config.yaml
activation: "geglu"
positions: "rope"
attn_scale: 0.177
init_std_down: 0.00282
beta1: 0.9
warmup_steps: 344
schedule: "wsd"
decay_fraction: 1.0
doc_mask: true
MLP neurons of a small language model. Each row is named by its layer, matrix (gate and up: input weights) and neuron, and shows model dimensions 298-447. Each number is 500 + 40 x the weight over its row's rms, rounded and kept within 0 to 999. Numbers have three digits each. A neuron's up and down rows have the sign that makes its largest values positive.
A block is one neuron, or neurons of one layer that tend to fire together. After each block is what it responds to, as a language model described it from the Wikipedia text at the highest values.

L9.gate120:452510481567549487506417440527424526537519520484495531504467458498542468454511529429509411554519439506526485491550507425462456480505493502463473443530456470471470495499441538477566530494434565567483463547398491523531536434541511510488465488437435489503549461415485495517506556476537448542466478509493461599428487458459470521529481470481516504535543520515492519542512512505513495526446537596535556491478470466461528605494503473524447418543521510508475
L9.up120:519436503468580497516511513518490478557531471492513489545406501533527515528563518457461449550565489482591534504573460469486489424506532531587522482490467553428572521442536462489491476529481476557443539519424474536484488525447525551531481455478453507568550466489496474480452527408470501536471423506488504546525507496470524474529430537480573488509561523515510502518528457486584510539468500563533585504486445508603456520491497482513532530520507510444444
L9.gate148:491508522551526528475463451567440443556504490444534516490484521480440491474508440436455555497527436523456500526555405427499439496479551538445496478485500561519487474439433488496545572419475511548456486541487588489492505507568464446521484487482525555469524563563474499492494550503537499529493529528501490471427486532547521537531383522476507526496516469537437517449457556484461437569505501471477586487482552536553440547477501472418462574519528414471501
L9.up148:497551534519496487444501556493556527457465552499401506560441550500426486478579447424514482468446440479445591486528413409510440516484532477520446464555531504497453531498444536445569562491563482468446482498414510528512524475462527505478531496458464526455544536505441481526539461527514532443480461453548447484476535460500560525468499569487475506469437483492496560466466441503555457441479522517539519530525503473580555493551540473431499479428489445451567
L9.gate186:529546534489446472493435514527477496494580517462507523485486510449514458522531459502461507446510511456395497462502555502509525464529478482538538423469434491569456502544508466524447516528468539476505481546453413562533470537457555484396538548467475515500601494497483511439494534476479548482508460485446454451533483486473442512491451512536545503506437543525501489552435472566510519484426501513424444514483526532448519506452516432575472524475507533570530
L9.up186:559494499470491475470422440426425520455477542474499530556482531549484470502488556515491423468503514497508536443565524445537528455508464494503525559481474491535435496558476529465454543538529443504470410489554502516534448517577553477464507516484459499510492524466497597476488520497480483524452479467559461517459522451493532400538525489492604494499440615493442546550477486489479462516515520487485578502485487584508516559543417449512475464508480545511523
L9.gate228:550524504517486497537446409546431471417473487526498481575483565494565496483527488537526499470543565458472544502554592472540502529433443428559521518525555477458512498463502539443462491465390509480496513411484540473505431495524500549460477454418477543480470530531533517543458511534562515503424503529407482526427489435459440515464481425505426451524499474552518448536517517525509457526507498475482507485440484439610532509430550487523523490504510491475445
L9.up228:520466419488522487451455542523527493536444507514465531484454537458524438488525512477436527505502507493560513538544414530532470557506435502506388526597512496466435477507471475499495506484461487516478526531563538454501478527439547469481546527547556537494549552475555466546471480522472483448514466439541479487518490473523499464512589458445438422552427582525495492541508551528554492488486518490494535510536423526484534512509444518446545585503444507450540
L9.gate285:522518459560555448502425534532563529552581541508471556523480461569571550468567485462487488499470531496481453485523510481505474518543481463505417453524492531474506569506490406391527557482483473533561528486511551526491415587531502494538486485532548416473479515460541394490506506423481460488497480507472454551504528488543516547497518497487475468491541535490478524515460451493524520503528511492591539426454492526525491494464510479468553506500526472474425
L9.up285:493544492551494478520489544543482472493522528432479500462585439517417412483475520441464431554473552536509458557439493495535508466461458582525485484538498545522552461497492512504510487492507522561476492487538600409482501435574573504465544491549490492523563484479487510471544473486502539509499465494481453585567471443518469538436493566507600527582523595545460489472501523442464495443467486461510421427442530559537443488487467465474422527528491493557484
L9.gate366:502541453437458536438519506505518565534531548500502512527463482540493461605507444529522508537531463506441483499468534551502460482441569494480490417559534521549464525464526470461460478523514522504440543412453539547481542446516449465486471493561559523483460439479422558526494478526561512553471462536542501475474493471478539558493541503499449520569415537497532517498491452432516448490501439556486496506530527358474538495444532515505504509564499542491493
L9.up366:564507515491549498480414502531441544464537488492512517507453437532481523538540524488432570461460493551496514456452448494468516521398517495470448499478480581524452497455480536540527502506520519449423553464513518538472477532470541483408445394513568468447514472504450521471405404505447461541553466533537505463469503456486508562522554527548554428466535489492547458501497416534425540523532471484508534453514538417443417510511465578501484492500487517526500
L9.gate484:553605584547397545540455460573467570471544429469522535548466521421545451508517526457479486532503467549522519488547461493501454558431496503465518511412524560478532490477559453440524498574441512489476499466475553533467495515512502447509490502477551506494481522504522504504480457531442481475478474527465497465503464473526457466499490522547477506476476438527496537479521537491509507539531530459496465463419485508484440465416516590614484546428518564485448
L9.up484:501531527457491500483581468525478522539510507496502521526485551466538530471557473415543482520449503482484510511561448542479454483504463525480451517486527478473532423505495487490508438490504501547557551548459508513536474460445506438402518438457439470446554480477522586563485572478536480502480509601488484534502530472546418527481477456485537501455489421562522546536426533489452554490479501611503508500487531538495459549552465466466452486465569569445477
L9.gate545:531533502507551564480488543557527507503497503596470486589497561485577484506518599455495458499509502535492486531515510499458469465516514463466545473474490463446499438573628541398600488472498494547487450453457568486437520420549504540562437535523478451481568501494481476462467494505424458499530451537478491567476480434511551519479491524490563420550500478539437543516502516498511412533495427519525530421482471496591592532440518525507542487481528476490495
L9.up545:552471495481521378504552519464515512493472542533504457486530481509469496514528551488490455494523421545544581451483485534506544523480506468462452520532458512542455531436458447481459485501538460479510513415542539453482517591480512487528554469534430546462542476495477464521550533429530477435506450579487513482495550565514592547527511495484557465535508493573524487527500413520486544497507524572556508487541458476460432505521519491462473548516470519535533
L9.gate558:450447528465516500459523488438452494471505531549485545526453469558451468474418487461474451554508512549479519475521482483482531484518453545473503415441584419457496491516481448441558539405489518480550480472405552554544535533468501515519468508494522480530501450461512503539457445488479468508497378499514506457518539483495573531589591500514531445518482532464535554510502512554487516482476494466488480485539469555471533435503476582562565448517520420518454
L9.up558:594551419483534480530445494409481486527471475551521556428491565543514521535477470502447573480517548477437501454527491521470542437501467543529577543501525402494479484572542579460503528549520491540567482452485555556519571508498508482536504560489548487498517520513478503481576508453523500511511595499523437514478448533541451581507489494458417467541458513461520499548488580471555471577489514492536506513474511526495488485536459536537452471497418493516452
L9.gate617:417563521530514483498514471508546566461538506465558473498472543553526478511441588486434447541490479543505489546598496510439528567423485513480467465550528508480538490452536540473492432526499508492503461549513560453534532492547521441461531427477482430539522468426557588494473481482468522547516461469495485572427503497494484505454513468498556507479509465465461530477455460521522534518461561485406545529460497448500568507498523547467495511485465521459474
L9.up617:574573578470388544514475415525524541514527474476488460506534487412535545469511445543501470508564480484548541456445483566512467445483499595466491511526470512467490521498510521491465500479490491524459590506462462571561468521588502486477472491572499503414431539512492481467456500529524538462443505559500459526532528492484419535422470498436535567495494470465480456534489554437515449502444511558476476495511468474493487500454563533557549481515532461529514
L9.gate686:445549513484481476535507410518599538524506464499514553488496541508539513479539522470548506475518557514469468500485482480532540460505511527531532545524475504572539500493553498501532463466534477471505445448477460473563553528512601475544502585496467462482473518448495427457522491475433519504534492520524455509464482516539521511538443497485508510448455548525571478528490530547454456518521441543512460446520470405457507421510580381556455458541496480449484
L9.up686:475508543581490508582501497490544437540441470400490427454481527392474467546481572462536459488546498553478496526503513553470506537431520524510463555483491490503455413519555477520512417456576505452499453525490540446522480420469417537468496483501480541540505471469484459499529529548487492549521475519506523530486460491540405464574502483485387491538501430446530476480547482492491436472519504422496493530464527524500390536412483414493521482450468503567458
L9.gate819:523462511429560500456542538561491454433470465534524481464514406475564517465471559502495523574511506556504426482519507528497519554574497616488518507464545491409496503514495429499464615514508491584540518508496439516540591525498554539496421466540467502521512485419491494486489562538424520481500502467520511584463420525433489501536439526546488456445503461544511519539509538489546367490510538516497556535441423516470488507514503513528530476484534503427556
L9.up819:545554502466492438517410556541476541552476465506440522493478502463481460517457451507535500467539522505572509510554514519486479439463491538519446481486491437492408547529497488522529514476549497541475469499409537524542485518467620470553550553507444536502486546438527567489487527442496520512491504533544451461420495505541533472483494454526488504495489522566463542563430486403510484498450461487500563538509431490458521488444490453438530504466493488458461
L9.gate854:485564451502495421574485509461533478488503524555468520526484554419480478508467489518520469464528521429407511484467545544515465472503432446548520509497531526496458438571475559513447542541519541507519416520505457454489465556536519496473497438454474521459454492475543529465517451457473536493487427500446491476524478501488454498498491505521497415518499489446517526470492531522500517506515517592489562500466428463519559529525517561417540444481471466539445
L9.up854:471431514486487414429484524496508498531512537516478480495535448503482446463499546452520566514537552444490576484460527528520550465522487483450525414542501555484445532564523493526480511507514488570548509495435501522491521582499543468380541502403456498479534544465516491447507487525489414459478471496437552486577478518526518488484518457528524431497432429584459564490546513542565528532510444561501559460525502507492524515520563506532663482493545476491492
L9.gate857:529492511529475486537474505527532481502529572499490523509487502461584446525453529487516485500446543481505558478470471465541477512503517496512488511498542433485491498455492505503531528496525510527469475508544502637453507442554474582449422485445422483468481475592491534479503494439472507477550500489456512559512565532552470454502559501468495500471455508466453496542528478441530479532485506526437490529539456480456550486515563495472521583493428566537421
L9.up857:490471505476488569536488460495534530579531458473525524504456534504517482468513532487560480490465455546411504531556529557503559531452495492495455526535460545461498469563519515446458420453547515513512452539469448526556453494447471489472524497499459527484536526465490533533527473579565517520489464507499450494538503488462453501499491479497564515485513468455471522510426498566502459504417546482393549422505550513457455464463447470492478538624494492515508
L9.gate896:525567595483536373501458528532456507501458553529480528559515487539472431611531549474472522619494592480407553509539501487521520443451459464507499504462482433489505474467505491493493450518491549508474481516483504564531573492482502547526511496540497475485505532468527514454489503491571490496497439500530429533594489434498544583489480412479538517413491455485495540507504538440470560503518498484475469511523452472513503477446528465536539542489472477564461
L9.up896:462481532577506540511476484521500530518495502544588528536528552492515467478547472429420528479553428468437529544543532438516454462491522528502492439382520465497515522452503512466452446506470510543492589515518535530514556432436517534504514545534419496532613473530494444459500563548538479505464440482536520493441484504518533461549494452521509480512454426574506543533492482430524488578479484491513521519438538450458466459517438508483484498489488492534511
L9.gate1092:533478514536477492470503524605455492531455532487501509559474490542480468454482566450505503535564503527464547458475523433481570447494504519466505532461491498537562534493546541467495538456585538479483516540439472521437490462487519584476479421481432514482548479443450488426472490534470546511499499493559523530561420497525515521500446490487521552457485478458483524561476494461485516504470439502506460543561558502489557479478511512515468506489502491471529
L9.up1092:476512509457535583523485533588521534513498545572509522529465526531558514483580454527463520494487552482508521513527579464456527417528488466579485506503477503483494477502444556457499510510478470515550578428527524513433553512480505515503512404468460484510529499566496544557494464557503527477414465536575468576500476484490457457564480536521552592454537532491467584504528478446496509554575475488452561472438487480531513404486468556519498506398508534507474
Person role nouns

L4.gate301:473493585481520496493468457483495540535550534494514533491505492526486542542462508435448452536539463447452496457516586453511508453426539502503532452413420520496509520540464480462521506514474547479486539521526481502523477493467458409494427474481537508505517407473502452566454521482549543478459509514505424530513539458487428515548496498526582506564481421560492507526456498436465459515528527505498509485541475463569506560482487531501558527441503496524463
L4.up301:591456469559516529494453566455375435454512533462510554437556526448420435463513484501589451542487545509516511454488583483538527490454537441543487442389469518491501488517401524460515452499447459474523536517480541553494511490511496380443453570481506510463552510552509502519546523461519527592464455565467484458541468478508505499517491518509493519444398462561491504526533461516429487535367463498503454455445477514565523481452478521510548547514556522545510
Role and occupation nouns

L10.gate328:482497542515586529508492523518551446517534536480516528605463492575523525401487469533519549473555469559439431384521504531517504496495573562573556500546521487475497462529532449424540528486514506503470524478474493551485547509516489526532501508501420499480478457593519496481547465513527523463586525480472507501495586565479477458480518515449552494499492465547482518427476513490499470494471533544516504533551477531524532472446491489558512508552534540517502
L10.up328:410465566491488564579483454534432426505494461524494515434429412460486543435458556494504603473441451517555518453505467461440517474505459479548516518419464603484501486428565487540544447515432483489465508485482522494423446547471447535434510527528525482462463540531480517489514496553557470542501507452545469475492521532525443453462464426483556568438424436568494524517547467491531454596455534467436457487426491524511498511432485507537488524516507413491512
L10.gate365:503471535468600528554512517471499528479522573493503478453519549511455473518480455526548545483501485530458518544492544458548495551537470527508502521461493477497490457482488541530559520550419503426478469493515547609526560500494522528473489550488571483581566579459457507549490464491494455527521521495557476553514534485531477537513495550533574501553533488456454516512436485510559410554425482504475511525484514522549561534510403531527441536553547523519537
L10.up365:535478506473566542596467486498470491430499436508564517442545571459512435514498498514544536522507545523518457435521516414490546482528423532529486484574473453544575493528563468498510568488565482560467479442442474545489473553475488569552512506488485417557558536549511485481495526534561554512495459497460550512593500569487570490509452441390500547431510487506451556462548504487441503491483485508516539515529513509523437552481488617496581470496452492500497
L10.gate785:504577542455587491490487520479517490489450496486535507470476536477437510510519465479529480478500525490476434482515472471473460557509511465490521483528523486533476521466498525473435458537554544445501420430506537546507483469456523573541473579442488434423504441544478488561600537553491576507560483506507542525545505557537522441588507499482613495535487515558504478592457513579477465483507479529532484518526511515493531519410522424467503525489525541501468
L10.up785:466530518468577464497460441535498466540520538529571462439527523403511444515439447482490530507548546530534481486474485532436459506495513560570555453486476514450467471488460594531599477421483504509440454458478538516491518536507465532519438520454446539500580527538473597542556449454496531537465501538534472567461460503459445537492441496460514436557511447561472466510489482585553524488525505438534533489483556506542564542456436553463498486524549566515501
L10.gate867:506514496459533558443386486563482474487459552552529570505509484482523530452457548456547479518493526544573510465482536482479477570469526476494518447510379455518515532562548423539525502483533509486482556526457436604498520583521496493571495497478471454449502493470514558502493454540470491518530562531470469458442553570444536536495498502498556514495497517596471500451470471497527554505474471480543469418461476507539546512464498526516469550550489500570577
L10.up867:530527518508527489564470511488487426513512579464520508513472533535563472479492519477494518450482473483584538437567502450529480451540472509611533447451450524489565429491513518531479442483525487574471451477485496541479499451438477553540535480499445472471551481583501527468583477416527479519554469494457460496537541526441493391560483479478489428498521504529463538496524540546570452521496531571552489484449414551449525497484489544502569490455484533524484
Prepositions before place names

L4.gate1005:474453499544527481526406487535524473467491549496444440529471522572495536456539503471498466448499525506461410488477531464477391480505516472528524556477459424469486517594511540529457437453510517478513526531513506534462412498525482541499500458548490510483518449445506456478500512514514555483497479530468479542595470436510535520490414541497488506550518508477501486527522539527541465434502511532514512500478497492528492478471478557437512517481520478494559
L4.up1005:469460475459569503526579429464452556534522513471493485451565458505499430501548491494549515477522393548466458549482496533498519417546529468457528495484493505503470535512443502540532470521537480504487425501457519505497502420453460502538433518492473505569616505496452497465561475502538505503524467528576496480562511452460508523521447490439509530510507502464497514480490500434546585491407572449561504518489549496592435481454537564518509502523559497459477
Preposition "in"

L10.gate191:533481523551448496445463518527459538508435555524486512563472515438517520507459516538449514425512505485443500518473572548483506533522492464511521455510565495516490469565563495476513547465534513513506484563493563579477477509464461601498432464517544550470414451492487526546481558495440479576477473488525495483534466439514468489501405488474497522523551525480547528551478514465447529529459534532543523411503502503479526522489497450490541400478489472505466
L10.up191:560522522512445537511450503560412555435516490493498526474483466528557498538511556531412429509510588474427451561498585485470487459478514486435437455503524440469498515512506462403486445512438504465473451476539560595431483469495447530458532507482485480559511496486498495511451514525488500470495516514424469525470448509546545395533529464514532487514461504487521453472558491446623462481568470487454421467474499481530544468549555386483529500505528534470504
L10.gate460:543465509506500474477433480445473454572439482537446469534476477521553564525494485463467407521444458471491489517459498405501485494515556503486514526415440475475472474490510540447533464473454525478519507610473537505514462532552541511535472484535516518493601494501470445477501509529465462560505510586460444510458434450451478496447477439467544421491551431510440489428472538429477490475499435486580532523525503508514453554548445434544553480521501537506427
L10.up460:493567520450560462541470536501468451438488545458482501476555476572564489460455468545471467494474556525469529434514475500478504542461495528473523520534610523467487549526516479497491518494492484460481492446533530469524511525534560519499520479489450478447547495546542534492465516447454540467493458478510583457518475492572503481512475466522550567525500536506441479576447466522548543453396541502459443428516521472463466477502564578522564506516519514450515
L10.gate552:538476477482426431479478430506480419497512514458514509514499441465497466528577526503444506508470510475504536522555506466499474515550533515555503482512482552414522536499565507467544580499473507493503514567515559409471491609509517506552599517484491438492547461513556439548379467506481490413499484523409535457575478520591469467483512470497544529440494543546500486565517472475479545468455488573488436509464535486438501506468554590501504550456539452471529
L10.up552:552508515526522513493468471535536449510542452581549568463491507516570565556466502516592462526523456546488608440575557460465520475488548533526508517460500516443511508497508560477475430513468502507518475524514526480511473566461452499502487474484543542568535537548487405448484525496511537558552429455493417527406511491542510520487452491489467515549460590500511510552483506457508496527482522493517514497414557505425524554560445524487409440495534521529456
L10.gate676:574536490532557475469432528507502478503490514512499493491476444471557488509474535444423432519496503505504519518564518465473542425514587552558428458479470429499541507508603519462536454453520526525554519479451487528528506553499445531548414483468446514510580545504505510540519500476470487498440485480440485508569502492462456555490407544480460495545521529553521543545434540458539396479497477587504458476472460572547546448452468473478486485519574519485487
L10.up676:479476461594413545510514523498424546463533558470530525545560517455542463508469531499477538506478601487418458499431548452518546441493517542452435507519512430540489483423541526516496475489531530476543483425439572525460480514486464536501452545463493514550476537542399429516460482505519522469530470448443486533466494510431511510507492521459498547443549517530451468515548514487514507448511513466521441469518491492539494443507512498474457464442478499490493
Job titles and roles